{
  "vocab_size": 1517,
  "tie_embeddings": true,
  "init_std_o": 0.0361,
  "weight_decay": 0.18,
  "schedule": "wsd",
  "final_lr_fraction": 0.02,
  "batch_tokens": 16384,
  "doc_mask": false
}
MLP neurons of a small language model. Each row is named by its layer, matrix (gate and up: input weights; down: output weights) and neuron, and shows model dimensions 32-127. Each number is 500 + 50 x the weight over its row's rms, rounded and kept within 0 to 999. Numbers have three digits each. A neuron's up and down rows have the sign that makes its largest values positive.
After each neuron's rows, "fires on" lists the tokens most often at its 100 highest values on Wikipedia text that the model never trained on.

L5.gate534:531465548489529519552464396538536544530395477515471466515581574569503544551576462492466500463467476442431493450553490491608488439537569493466544487518528622531516504489525476489447477468496416490423560455427448591421555482516460466564441570495420461439502454591533507465482480468468546482
L5.up534:550512538476499519553472519468542405546495484514445491474497403478485473499513498496579451475377532567435458449563439529490534552604520492512564480594487573472543531535455572472423487472496384460526480541519509460512527460552504509514578559486561595491616470487560434467570473541428521539
L5.down534:570510562466506555521540500501495634556425532523524457526520615433584470482528479507520544496519472584480557571560514508534467453538474555340558566562495517527439483562422506520521449528528512591455512521522504492548560528467562482404544476457504429452481526512588481560546471541494430437
fires on: "r", "in", "it", " of", "-", "l"

L3.gate587:442580482519513517564545534509482513476505488545526514473523446520450558587517492559476537422513434484435446540529460462512471435560550448495514416551558571577469617529486509483494405463418487359386476568581514503489555512560502502513518539534505615496466520484552569501494475510491482461
L3.up587:472540393501517537501492511485500510434468584482453533454521577495497539561485487476436525587555486499405449567459432482499545497552508413512493511603511542523431532543562542482505438509546522505392506546501482474498465445580484529530533405575558503526522497560488531517484578455564445553
L3.down587:481499585481512429450497505472535497577500499471462471511532543502564536453481446453445360457517525470535503546476524447445582468563463524548505604435532392444535490386516536525577596550505518541485551374530462429562424508512545448464497392529468506485601520559494481500429534437529564461
fires on: "stit", "i", "ec", "at", "ic", "ist"

L7.gate391:451595417495458470456454501501560483521404365466515562470567565552518477544466517480443481442524448595501520462512584480527515511520500514505492508526470527465602443538564543475627490631577554493416565416543564544452508500461445538491466579496409488501508565535465503438516408468437462460
L7.up391:471543482524594492411514495486439482379517560456544518536607501470486550555368566506456407476417507528514389551508491486485552499529488471425472463479564407464492446422565437415432570473546415544589470474425460545524527560528357475487535433470442487493541512458484427474465476440477487538
L7.down391:559494574498515519511486494504532541493505484515512518545505587467454604530508471526535454522535596440495419541472543520477507457566488496388464470479478429584514614493515513473459493481570439472552560493436532492485539541539471446451534534532487468576573542509546558632454565619499574556
fires on: " ", " of", "ed", " a"

L3.gate92:556601494435498479564527466505559445490540578444525584456570504432509522548509490536449511534522526493465511468532564517463416491498436489461558570462458454437456512624451516351472533472502498496493411561497568570423589523422448544537506499472430503531517488509576413533615548454548537462
L3.up92:485507574411585531561510525490518553542458417497518535453441487461458490485584453557482598408530452478467517485530378499489503519489492519500578513428588571566414487471523616493504482466515532517568422482491486438417516464523514551561458447535560448471510492516535553526529508443542536467
L3.down92:480493475426459463498545519560431503536438497450471433542409453409482488449565464486490469465501443443468499551517485511602513435560574479470504479510495515568470514514475586513483500409493552490485444587491577460548556520497490491568464449461505463424462442543499491535466460456413414401
fires on: "l", "e", "ar", " when", "in", "h"

L5.gate411:429544453504481484414490502500507461493580442444575504581494505519487493559473559550477537455581580504545484447472502527486551515488519554392531479523583462596502590533552532496517447479521356474496492502454594474429501536472443451461546543625449465373606434433440497430517467481528440579
L5.up411:542564411515526434445425520550468520523384431522498521460506472466508589516591578466441426525549485555494588484454490439538395527485466388418479423510518451417467556521469513542481447533532542569527404503468584507438531497469467447521522547506566496447565451505522563454536493492410422484
L5.down411:599507538501476501577440592398480505515452472528486506481436517618512526465586483542450485623439497431430514521493431465486435472500551466496523503479486410458400607524572530475578542584603562528556466479422493435541433545451543552563487466499438472559605533482511469429515584414525459495
fires on: "ved", "y", " (", "ate", "ed"

L3.gate359:453494541498566456541431416516465544528451500508528524483553532501445541504553393459522507534431479502452513517445551403521488597486464407430508461500524537491574527557541450502393466402502449373487535562483499595453439509510477543358557520470463450516473473488514521458553579475467528525
L3.up359:527564529448480427459477562482558483532518474464593380509479564449554467549496496402402507368533491413548578516502458440542501396559408502597491553539491571462340559510416507509551546451556544398547501515547524629518543607508533492418533557459508529509540434498535462567555473473458443540
L3.down359:502519561622506468472488473500498510442505452407496473518510513544470491467452361494523507405460412520475530546491488577485516548420503461495451457558549605512547403497500544516540478461496521489489448456485573568540533497441455541473537547565503531422632464495456483526579537578434368565
fires on: "In", "ut", "vent", "r", "in"

L3.gate293:537487439504483525512472559537530539518477503546538565526462537492516476514501410518509450370444489505596449463534522525537504525465522540504563588467524522452459498467432450480575617593548506382601500563623525522522413427551500411568628522482507481456577480521500427503559415547531513535
L3.up293:509613487479489600588461640495513544457482536456500631448438540414395461546503505562410468457494531529498522501441620464534577519575463586557465430507425425455541492462607480474455521473478524424437440553609535493518462453515509441485486476441533534461502406460536420543519488486481578477
L3.down293:469597557521473492464484561537488533523463507510491537430487510497487505502426545484505437501531492558516517398464569544524488576519456475440437544484519434565480489577596418483565437443562494547463504470506458507483538599463487582519503515554471414556547522526548543470454572475428489526
fires on: "en", ".", " |", "a"

L5.gate5:488457548423442432538476471519512577498601484468477475524415498487489514490488469483479482568531554509540487506426598502487481407553472517536523568493500449518476473483548527492468500529608526485521478474566570457468507534563420566463572616515459512553535390532561427457617476498553462541
L5.up5:459486560541553447471504595521508453581510533521441356569484401513470561468570505471581518497581499512507509523472412481508504476518524454491489508454492405542460431436562441475458513555582566510495479477522516534583598415538482519586503496588534554524606499540449493483503431515423545574
L5.down5:502521519501522497532535489544483507447498401520503615497586610496650419553525518423523546523556488499511541554549568491532484517556525523465490592479488484519486539354463426431458553472527494556507516413493481379517472571542527492533525502457405513550550514544401531486527526474453573589
fires on: "i", "a", "is", "e", "us"

L3.gate131:539527545478459509532551479515474469438490619490453433494548545558480561517479470468391415500491529483457477374450469428518540577474576530401560472558527425494563434519550473530482572520580540519510564462566520541487522477527511496452554522486404407504510631520466513487548554542436506487
L3.up131:433471573465535431471448408528416368524496473476555504500635531437525362527498470460481500454533458513454481462500438496489516538510469457523425595600582490524471523532584513459472534510450452570561522454412477504491514574498474478494461435500467459420501449555448545466495592515420492556
L3.down131:532534473485483404460552534400487541511542567479537537530497453445555511473560561571574399519506492544491462533490529512448547541520453455482540584496425431464476453527489510470481563470511498512533458430527440523540527434514488480574489501531458510544585571512585530517528372513412479464
fires on: " ", "\""

L5.gate382:496512495582408493542476527484541559555406499542443523563472446561566507456517512438487436564547523488438500403462479459635504507556498512470584550515503551541538439549471467514579527454475484563451507471476545584495577574536525425433503561502500452514512595505460453471513507454560480516
L5.up382:517510510522499502484422441386518546565521477454568375470502581461501448440503389469503474407543487424442491510468405440502505552553470531453480621535483486501491370560489529529426570444562541464480519490593493586540497527422541531456513495568523557505469506469439425468552476572382414499
L5.down382:508513443557497571536411545492477533468448513571536420626395558475484548628443504561531503433629546504493498516520499496468462472434491508485579511588544557439478511471489527442508549537534449486435537526479485483609552455465587433464549486554517482487512398480477616443508516546485466462
fires on: "r", "in", "t", "az", "als", "ar"

L5.gate323:532434543514462527497487596473542508540553478591566574539502603535446507524533544491406460471514548538502489544485424489523587509513427534524615498496561566469460521435500457475563487442558522406576433517491432531559504487571454499501602465454492487388429450596496528456513507551498628490
L5.up323:536436538511549546609500450494492492572550456462526523537543528581440572519572543475559527505569481617435530507423554353501476531475436572480449551545554431511545474595513480458566466569510528452439461548469482514528560484523497450586455504491495574489461513500456452497530574529470555461
L5.down323:496526531476535603520442499565518556486476458528547582497545557513503438490464506644466483523453417484493493484494513519529498479535493481570532489571572468500429523512449498477531483441425496518509539508581462533478380482526588467552496453588454525538589491506470500449512583575538553500
fires on: "a", "o", "en", "i", "s"

L5.gate429:516507475390542486542548513496552428481440487464449577476561524534491589547434444467496611504612574498523527467444418543456486434561441548397515557514481475519454466552467438542476499486553488488516437566512546445509508607389447439484487437528470481452413534535529471462463522518510456503
L5.up429:485482521476523551461495535510413408513589471496517439423573515512588449458507592498491516536554581497584575484647520511487554451522510500432597443590489505529571544510476521494490496470540472550332465489471479522572476501459586493567482433529537413425516533502456586435463483475504434442
L5.down429:497511560506526623488519488424412501563442523406532541607570536463495445457513530540418561528425424516427429481357454464586432561524567464615476490525578520555498562536454534539545456468473522497525493443532478497505531491566519510501542551536518452483493466582497513589504556475417505451
fires on: "p", "am", "eb", "pl", " with", "ur"

L5.gate466:508412473460561511581503491519517432536488516502452569518522494569566517563530400532523497558426441458486468512526461472518400505441551589486532483441523573418466515529431440578407492487484493448528507489573514474427504547407518550576436381490524582552393426476425424460485514597563609554
L5.up466:539436480484452525532568392568453553476525507511539441567543467505549398530552517498476464526474524497425456491419505460534511472458513517572431508534592553610488650507436537579425399476470489569475516495418462464549541543458528501507393487385508465505521467550374533468428484517476421533
L5.down466:492435550511491510559581495459442579559531459517435523451520574483509526559534468398465534517444529542467459521443530392468492420478490574511469533489496444477555472559501513564455426419483529432495584553470508446589496531513536571538464562489455519425564495541395553604467527502424482468
fires on: " |", "N", "ary", "I"

L5.gate553:504580450375414464520574539471485565456537545441544531537591566569546521594460438483448572553480558500511502459476559527528498521578434555454575508543538556413607577542484487449525467446482542467548444507508506503447542538475418534514482578537365451475489481481528513484642493448602510507
L5.up553:516627532452446467436455412510549448457531485511517521564456581567428427523538505448487460495521512527494556411562515566534443458552472514550558534521529510472524451539400480519477538484602452404629505584494511498456588511580494590466558440529529564519385533519479488540523498514533533417
L5.down553:510471474527439449541552484473465491596463597500555464488557605492561485473464428587386497514577502458514510450495512537486503474484424453596537504558492499414497544478522494446485495562536455555495484468498530516416570405598471502453409530503546425507521479462496489535479496431498529468
fires on: " m", "em", "h", "ar", "ak", "am"

L7.gate321:538444548432551499453500499466497466560449489570488516463421461628517526540420521511397454519491466408469492562415503454525530405452527583530539395495439551595504503526420507532515518481453438468467504407548490474568553498527524521508537531435494492507503484536532422454562489420468539498
L7.up321:564447448479602507518464419496478425497434482470422537470447467518503489468509473520405458603392524432444554499570541433554558415471614407570451560446462416532498553503482564442490502531431499572463606465529453535464517552424418470538478513433474548487511518546435530508497498517498527479
L7.down321:545428476388531357485466516460477501514480432507507591425448476592568384518477441487496494482494419535463486522552522462505496555528545521489446533555471475485533465485501528544496515554448498448575507499431529469500443719458445530460468497578434410516558522574526468568589485497439559481
fires on: "en", "ur", "ff", "or", "x", "if"

L5.gate638:504553550439451420446447553494591460496498524501618490486431524507424474540541596495413495539517545544465497417541551485469439536538551586499592550435496560439498588483517456489495451505540423531533489549527510584451448562550483532543534483488395511469556487521449417463581480552570553429
L5.up638:465457462485516499515457533558514430538511460432424494413555430483471485461530464517428468595450479579510489430494464442605485489504489496470521545432444405513514536470567425448561420561516505522513526524490576493453474480547461463495492469487575556602502522555466426516545412393530539497
L5.down638:396528563486501536534557431500645496539518517487445472385454485447466435559491564418526516434482437470489451491501443505440426498463541566441418580464513459441428515464469490568565495487388560534552494471416489526589465528539495499446615450481471418437499421512491430525571535583430650473
fires on: "ee", "a", "is", "f", "ang", "ate"

L7.gate566:495479567470497423469561414430465594529543505455576515472472546517516503512494507521459436466448519488445435527521528496551558551478438490459524478569547527424533633498427563485497450456545451452516410530544536564524492586534515517441576607429490523476477500469511466462615450518449431448
L7.up566:532571489447591470533451572472495592441467625504549563470535525492529427532545487531478511490559527552553470447550510473467502482448573543542416470492595519518531489442570497495497581562505578619441499539467463516555430603466468439408492537456481493453489524447532486531501484503561498469
L7.down566:471553547570476482435452513456494468550488473502462458505458541424584463531571490467534460523451542519519462611429539588598515464407555610418456551484412428572521483459414415532441500471603562518496588498502407516474529522513550442476534401418607508554522564596501457532460518505507473485
fires on: " serv", "ot", ",", "ide", " off", "ist"

L5.gate364:431564443448507489456576511459538501476478520536596551531531504533431462530505437526492596433481494414489435451522500550448520569536571574442459468561575534551470561603459491511501492503525495363453493570572504544410482519532413641568455533486475548438551462516650581445527390474551563482
L5.up364:454495567463543450394545554552496468454519499481525428453589536548374528505488416574460576506513452494478460462511508510572496487410486427558555521511500515559654461486482527536513422487554406509516460445484545491542436470450515515464471545531469495517489465608507425499435505529545503582
L5.down364:518475347474462465460576455531582571585552523507482547498478501602490474506510476483515510482525443539559501499508530517548540411550483541460550552515574499509444552402484531562577465463401560505487405533412508538469471530457475409460466413488523499443481521551562522384443472558494480493
fires on: "-", "at", "il", "i", "id", "iv"

L7.gate41:440551547604445480482488513421506559431461436411449516543429535504480466507453487406544480503483523468507492459477527505444505508535383584440527502560573518538511532514536494478422460558532432502567412535431601521432511545483473552432471473471381465589540547503483506478495477471432512624
L7.up41:515483474604552449472490430469479534529566571475519404498500615478574513431544493491486503459583465520541459491504468510411505576526577445517451453536614402500523417505532484495481511518465531503566532615406484461535467483589546467471582500489549503520538415572479496493474496527430500547
L7.down41:530540491481584435479550464451388502636468549490406529506529552425554503535450436421537466508645502456463525457497424531452474463426522534460474483555450508482527502547496393541431467437597603554464446457511530477436381560460507431506524487462439567449549527495549417565467486548569457423
fires on: ",", " that", "i"